python train.py --num_hidden_layers=8 --hidden_size=768 --num_attention_heads=18 --num_key_value_heads=3 --head_dim=64 --intermediate_size=2048 --vocab_size=48597 --hidden_act="swiglu" --norm="rmsnorm" --norm_place="pre" --norm_eps=1e-05 --positions="rope" --rope_theta=10000.0 --rope_fraction=1.0 --qk_norm=true --attn_scale=0.125 --bias="none" --tie_word_embeddings=false --parallel_block=false --init="normal" --init_std_qkv=0.0279 --init_std_o=0.00697 --init_std_up=0.0279 --init_std_down=0.00697 --init_out_by_depth=true --optimizer="muon_variant" --learning_rate=0.00964 --lr_mult_up=1.47 --lr_head=0.00664 --max_grad_norm=1.0 --warmup_steps=0 --schedule="wsd" --decay_fraction=1.0 --decay_shape="linear" --final_lr_fraction=0.0 --batch_tokens=131072 --max_seq_len=1024 --doc_mask=true --train_tokens=1112000000 --max_steps=8484 --dataset="wikipedia_en"
MLP neurons of a small language model. Each row is named by its layer, matrix (gate and up: input weights) and neuron, and shows model dimensions 336-431. Each number is 500 + 40 x the weight over its row's rms, rounded and kept within 0 to 999. Numbers have three digits each. A neuron's up and down rows have the sign that makes its largest values positive.
A block is one neuron, or neurons of one layer that tend to fire together. After each block is what it responds to, as a language model described it from the Wikipedia text at the highest values.

L2.gate144:534537506525479523442487577508514467504529494545509429542492544471496549557495531449433571479557434621557553496517469526513571521448488529447461490452496475486412573521509478530507487538485578513490527474489468471480536553560519513535483483457509543482542489553514393519451458518511536469
L2.up144:447500410528447446539525542511497471513493509526479551485477439462530539535482570502511485532449528492469457516452507564474448505554496539440456555486510427532477533552439458505499530476560486550511521518484507522478443465505511559523459500522536432526512429493502555486433490494455532536
L2.gate327:416509512467480465491503508562458539447488520514481509431556477522502512512479485479455513527440516513467505500479515520467455560535453493564512475535527506486510455487537508440577475507506520430422494438563506526465476560455496517474533571510527505594489527491449456474517499550407504452
L2.up327:533433492478550442524508511431495435516405486546526536533534475446491440433542554574582518454424477479498475477501516471480468518492565491471556541490504472505447491503511546502588470516514527471566544537526485531523441552441478453540456479420526512538580446520504600500454498500576444551
L2.gate723:507536480443418524528496459483486480471465581500513493515532625474463520459462550491517513487447447500494474501457475503513477447520584596526488479593490548570550500468528521463555541444619555424481592495549519518525508500541466428550575458512481559533536610471550521566488441420479530523
L2.up723:483540516489515586531491551468544456475465534527482530524576540506499490456470518538573535499488555485520503483494534530510475496465529542535508528518471546533515556463521550415556520482571466472511513537452504519595477527545475532550452504509449539477505526438458444460503437446483525462
L2.gate1121:547496535491537442513463461509453476480470547510544479563538502506538492513490503445552480496526559555517499520562508596460478591482521531485412545601485474477493559463498441452481560485501526552559498520535437472558541599481540559469580544490527477542490475493462544484517494489554545526
L2.up1121:590541473453521547479491544449438462530483550515527473460559471486486505458509486486526542466484458459537508442480461530534505539471528505521451514523539564491473454564499448506508486613519510373515524496499546497497505540480541466520539518521519576572575546480517465466556522469474509495
L2.gate1321:472503524404480538535498515476453431504564533465507521496543517490518497546481567475536522572540484510542560426486537487539519563470489553526526490457515429498442541499545488548507513477503446532550481515417440442521528433507560470524464527425530526502523584523468509631559450503450546498
L2.up1321:527455503501440501460489544547528534451521522518474522508439464524476508525508521515485545512478478522448461502482546477598461543440499498469416528475504461524568447495488545486513535522474479540503452502463461510491446459497544493488484564454581595525503513504548533534450462459451471522
L2.gate1394:538514486468486530511534545492533570496508527480598494490530462473466442517507494483507464445420476469484398483514537535478420435442621574474595434438544369610476563473477486517490500573520473486530470498553469504528540488487489492522480509445523432458532511457542568481516592402503543519
L2.up1394:487598525465474500456487510506465503533496479471474431477496482468492459492468494458543491536420504505510538501448471507453471568473592499555543443505544381488460490511575552508484491453512449505518523490550538597556528562457464496576437434519475550511467592467514494420517487439480545437
L2.gate1414:496539515475534547515496486493466584430534523517489483524437528516455518546513461455415514538502524487541524498608486523478533503445525498567511469537626440471461562534488501477524492516457495461496487490449531602490475549518535584443523523489511494475487512486498534393612568477432513466
L2.up1414:444484492546469470496481537448476564511477591584512456484565506500481526468499513491515533478548487515566463519529530510582530462508533541433505504527512456470530456479477505431522429502526546596488528486512507505452543498541461556504515499456508599481502466480524464504448547512532450479
L2.gate1448:471486502497487561551493494588483509479488433482561477525537443488507522506542565457502438529507527543452416473483486529504503568494514563531490541536545470488488429459466473532526428472520472522509527501503425531439554484582469553588525528429491470539534462469518522537573488492420515518
L2.up1448:461444457480523461542491493529563492465510439437475517429558419519536507532415552523417502526548487501448464461485508479583476501496504465461523498508581494466526502450503473501504488466483418472523487542547471495475539532474436464521516535483519535517515415497593475502548522479452489541
Periods right after a single capital letter, mostly middle initials in full names (Edward R. Murrow, Louis D. Brandeis), also abbreviations like B.A. and R.B.I.

L2.gate272:437458482478516497456531506510592496550471480446503440418614428517429469518499485570545467472522481487506476465520464479446548497478483525521455571509449460532511410539516525500530531498502493483471501490511556474459500468506518454430488485436473564419484569443515490489530532424479497456
L2.up272:522481520555475489489483465515559517542462448480489506411473452543527505526466464443558518489548498502460547469557484459488512500498507579503460502454452498488442498531477527538500513531425487510535570545514534457441470502463465529512516467465485444578484442550465549476473525512492533478
L2.gate387:521499481489472491548515569461442528476453480564505441435472451469458404565522545609587445484476483598505530483465501454516524501452496492503547496517481527464484494496480501425490462510545463470527489448485500470525455481485499505465473467461415485504506520450499504527544484471471510489
L2.up387:554486529476423519533484492499424540554509493572474517533497426489529502454480508485493489533506565509532495447532519534581523509440470491535538496572471519441452502487500548459522512522492461551449466443503463534456541557548522522485386452433483539500497525490571464550515484436526505504
L2.gate1161:484504522530565579496555441524507495497499486517518477477611555539471549486529522418455447552471494553475524533591496475447437489514480534496447425485534545476494540533524417511530483468452493470582479498492452459507531450487501560516487527451549499531488545512516569402545499498524429433
L2.up1161:461533522573493596514473486531517520444482520467514492496551475527505517443518520393509477501487491493481486458533482540530457506587502462457524517506544510416475537540500460553530509494450568441491477505545499498479458533553535587521488470445476447460524612474479479403485480531492468424
L2.gate1168:490484569535488556519510501528448486490561487486471513539488539522522497551504553511539589567502454520467471452534484471474480514458528417568494506458518532529540470439560501525501507540518531423520498519533467520541552505491565515547465549469475438497510482427524553506457532469521518447
L2.up1168:529553417495518467522449512481507497557589507516454503426533442502461441497503493396500574502554509500516531426529524511598524475503590563464446524496485503434471449519510516458516587507490500511496525478463404522508512507478466549480479492481558502519527522509586646420509510500509413445
L2.gate1230:528529506428492568519486489498487357577522471481511493438500442453480527445505480455540495546541493507566494513512547465484474459509503522479480501499484531466507444502475581505442515507486521398501492469472526466504501496471410475541475549545443456500490619527510519477469487444526474505
L2.up1230:525504498485468589510504563452494529515549545475464455490570498450432519514515569498495573549499494542522444477458495502488525494521541376409482518504537476452526522601485540515516552457519553476473568485485551406504487495500516457549527513504432440482576580453502511519536492434546524530
L2.gate1426:364498451532426598566507532532536424443542570508501457475458457472492473543460405507458454458538485442498589488563485442479510477537519560458575420532527402478514489519476539554522521496463527472454469504513497458427499507565497497521530506514492477421523626612482535502433496466617496440
L2.up1426:487496424443518492540504492436574483492518459509567465491498416430490505521478467558545486451432543488553516459521489560489504491492481526538456455494528471466535459476561509542504528533518459453522546479520511557453507492594528519525509468452570594497530569509505488439447527535553486516
L2.gate1787:538429579438415436550557511483424469512544554498499578535496490576495543415578519502437467492485502524443515499509529542496487492497459454492525484563541528471435465501509468529483510435432449419487579426476464525585498430531544465494603550566484451498544513472512490552551526541561458448
L2.up1787:560463536557542491519522448458517503528536508461540507512481415471519596499536506492506466457494374466511538516499519471515501454473554416497547447508500528512405446543414421530487501473475531410529508454553520446479482433562466479447489525474438483466496514475502475525475554393528485486
L2.gate1868:456544531518574521544465482515455593516433470594439480566544497438409512582513535522495555495527494552497407478435500521467521494515469423492476533476471485470497514480549500488583502457441523503536563500421556525472451499522509514503485538532534546523577476438448439523410584507566468480
L2.up1868:519512508565463503482450491478450563508563451616492493507461471481440548559544480510449536470524494549438444529483493532475566487485524477467514488448471470393500532521476497507547483532510496401498549468578544513472591468554498529478526506511507509490494532487575455508481520554548504506
Commas, and, or placed right after a noun (often plural) in a list of items, e.g. schools and colleges, genes or products, vehicles, weapons; sometimes table pipes.

L3.gate1001:554458464507474544451563453468588540487525476549485542528572520531530491562443494513507457548521468454543458506471491548473529430479522515514535522527427520510510508481482525547452491462497504524536446483488434476455489551551432486462479464502483525445603516481516520470499474513548527526
L3.up1001:457450536487527476484482374498479439464507518573515539465522488566469499554549498553463464495475487499521407435528458572539490483460496423503497496481518557462415590517524525454409399528494457558549453413412476567544540465526526445462585494564489446518521495528580485506487529466502471504
L3.gate1108:498499503474470566525524415468505538455487533505521515491555483503495528451394485480527539465492521488487490439541468435606562559513490503546568526490480471447524538465489498523472445416504514455525569528525573568523489530482510442457469551524479517475528556451538426510542473562499502500
L3.up1108:409566534481546453502416437482446478418475505525469486498515558529488493465461581475502436501409511512503602548455405514462563517529514509473500512543566527510502494513469452454435552445552512524538515499546494496473528558477533467503466515535542496527555455555498479463478432494515467533
Periods right after a single letter or short fragment in abbreviations and numbers, such as U.S., e.g., i.e., No. 1, 0.12, ca. 1967.

L3.gate1114:486509524534516542565534458518520471526486515506608504438466501442488499538487411542551513519526494453505516535513509467431515513460549480510543624539482487566489522476514555465512519505510534501532499511587482461572541460408471470515498467507500565478511508387506495474470588458602526420
L3.up1114:542466534587518488497457532515511450482443415524501473530504504527538550527504462510539460449495544554483480507573517499452446453476449538441463468512434523500413450475495481554471533522489487509424514534547466567454517359514495479456469471511544508463481525493522543509546481520577527479
L3.gate1379:450523474513501478510499471545497519469490490583555549491526442493564426465513554408454448503490514496492453510512538519449475510482491592486546531467466473444421515485573501525470495542485511468515399502512476498531499461512474486516410535498482537460545460462520488407423444496479578478
L3.up1379:542538486502575505467417494486485557548556549530510468507473467524521485459465485498452490417458552466531499512590517492496522532488478509496523515469537519561540544503508463529433542517584528444426478485428601498472477535484439463479497445495509514468505477567480506480564532527554518473
Conjunctions and, &, or / joining two nouns, often inside titles or job fields (Music & Media, Food and Drink, radio and television).

L5.gate74:456423482523568491451443439487441470497542551456470483527506467496478434523463531463503464482446516487412472503559539488517465524523450464438480472493513437467432426545515489442492532499559491464426493520512486607474508508511517474486475526480503496489519530506489491496493497573461489530
L5.up74:515516538526526482477532464521448459556490520479532452513502487529464390499516492499413568533453517546505522500493509485558492488557416497472511453565526433511440468518492522449442514565580475507512484540573456541587544492434505555516476521529525482482465565521514458448550524565485535588
L5.gate232:505543431499480487450486545488497479524525544544520558438540480589478468582542494561518519540547537484471525528502496521496486509512465442433535470520509482549469513547522609502463493469576461453543530477502542516500476516479560483495470526515537507513548600531520502548532503521522466534
L5.up232:504459567498442427502434482624451483474541473445512429494526513438461448557532425480522488499487535481487441467527473450540461533509518527529468526509529537544507463450442609492454629543518527515470465461496468535479504523394534524490524549385465433503471504499494466503480483543560534487
L5.gate1278:527456534492548433547541481459556515466483494583492555506506517462433436494528558494495458476481440509539447473473609472571459556522437584498527485586499544529450494540534483452466505483528504496499539526507472480536554476550550469454511482491484545437573461562464494495474525568511543468
L5.up1278:489496473490526524431549471521561458459489475521527453440574531504517432496551567532551541486461550431497505516450558553500519514456520431513509512471504528502551552548504523487499481449541480508537497551464524507512505566471555601545517529479483490420472462474485509499526492497535488527
L5.gate1649:570429563472472401537535450434457486523460484507492507512523568464521451573527466564585535385460467469502408535554507452543471474503491437484570455529575473462528485504480536512452518519505531453503464440532496529515512475485505490425451552481477472430418471478384505471401487501485479496
L5.up1649:499482545495489541448559486550513417448554528509552467531534520470457490534585466516521559435552496479471451532478508451430518498485568545479469518542545495415483483548488526547529473493480423424549507466471501496483550552571461441548511501449503514461482491456454474578532538565538433486
Tokens inside a person's name just before the surname, such as a middle-initial period, first names or name fragments, in lists, tables and citations ("Howard C.", "James Macdonald").

L5.gate96:496473513491516472444444552480481453566466473467445537502466507447480494488523430414555517481447481447486531551419449553529554449505503513502452496520550548526472527433491459546521419470497453528469522532518516534516546508445474509498508505567456481544520467514438562465514522479509484508
L5.up96:498457422600435521466490500592464490536476493473440523474514604446442537466597498489558538401520494426474558523467505461561486527494486529517487581494472464453498515537486545488582419507450414521444571520517565539504513543497530419503513461449500465526487486470539489441467504529528524461
L5.gate377:529481451488456461493409446502545629518555568530535461454497447493486484524478535533507538452512481506526428451426494503394521515469546560456397469468488548501508435473560552527491499555574467556437527460510533534499525547522480488529457476478498548586539486494446457493504461524508524504
L5.up377:508469475565488441566435508444541529514532545524559451601488481488512545501580539483545491493455511491565531597455522538485476422474437527500395489510516514493542493568498440505472445487495469523451478396479459450542496523527495465510467518498488547511488446509512436496464510560622457503
L5.gate426:529499471599514586463465451517430520569511514548552533529452497529444580490531513454519483423481458530444503522458535541500532480493430481574438528502459523561477561547575503493574510532494508499396502506533500536533470512466453399528469504557536526473450527463581471507523528510478489513
L5.up426:462519551473567406497492485459498557530511541517500456560495478460471524437571516385503514451558488515500538451527457512528519370540521590530463498505595480497519462521515534455526464494541544447453505510446493535468501430486508553479476525510437541476421435404507542521518522511483525447
L5.gate2033:547505422552556466501464510490451567491471521581512550493447501529502507481550458550528452500519439514504549475411528525542525458489459450431516474511489549473434488496545496491512518513508472513521452458548443482421452531541487463530515529498516583510459486497510415544491515560510514552
L5.up2033:489527467571556566499543467518510573528473520543549535476491540479530484532542547456521490477533538589521464478508571563465517510488462536554492451491525513559484491477486561490493545471471459498470464436469492490451501489500544507480456493528496527542512449468544496480465531479511528580
Commas, sometimes semicolons or closing parentheses, after a long phrase or list item ends, usually followed by and, which, or but.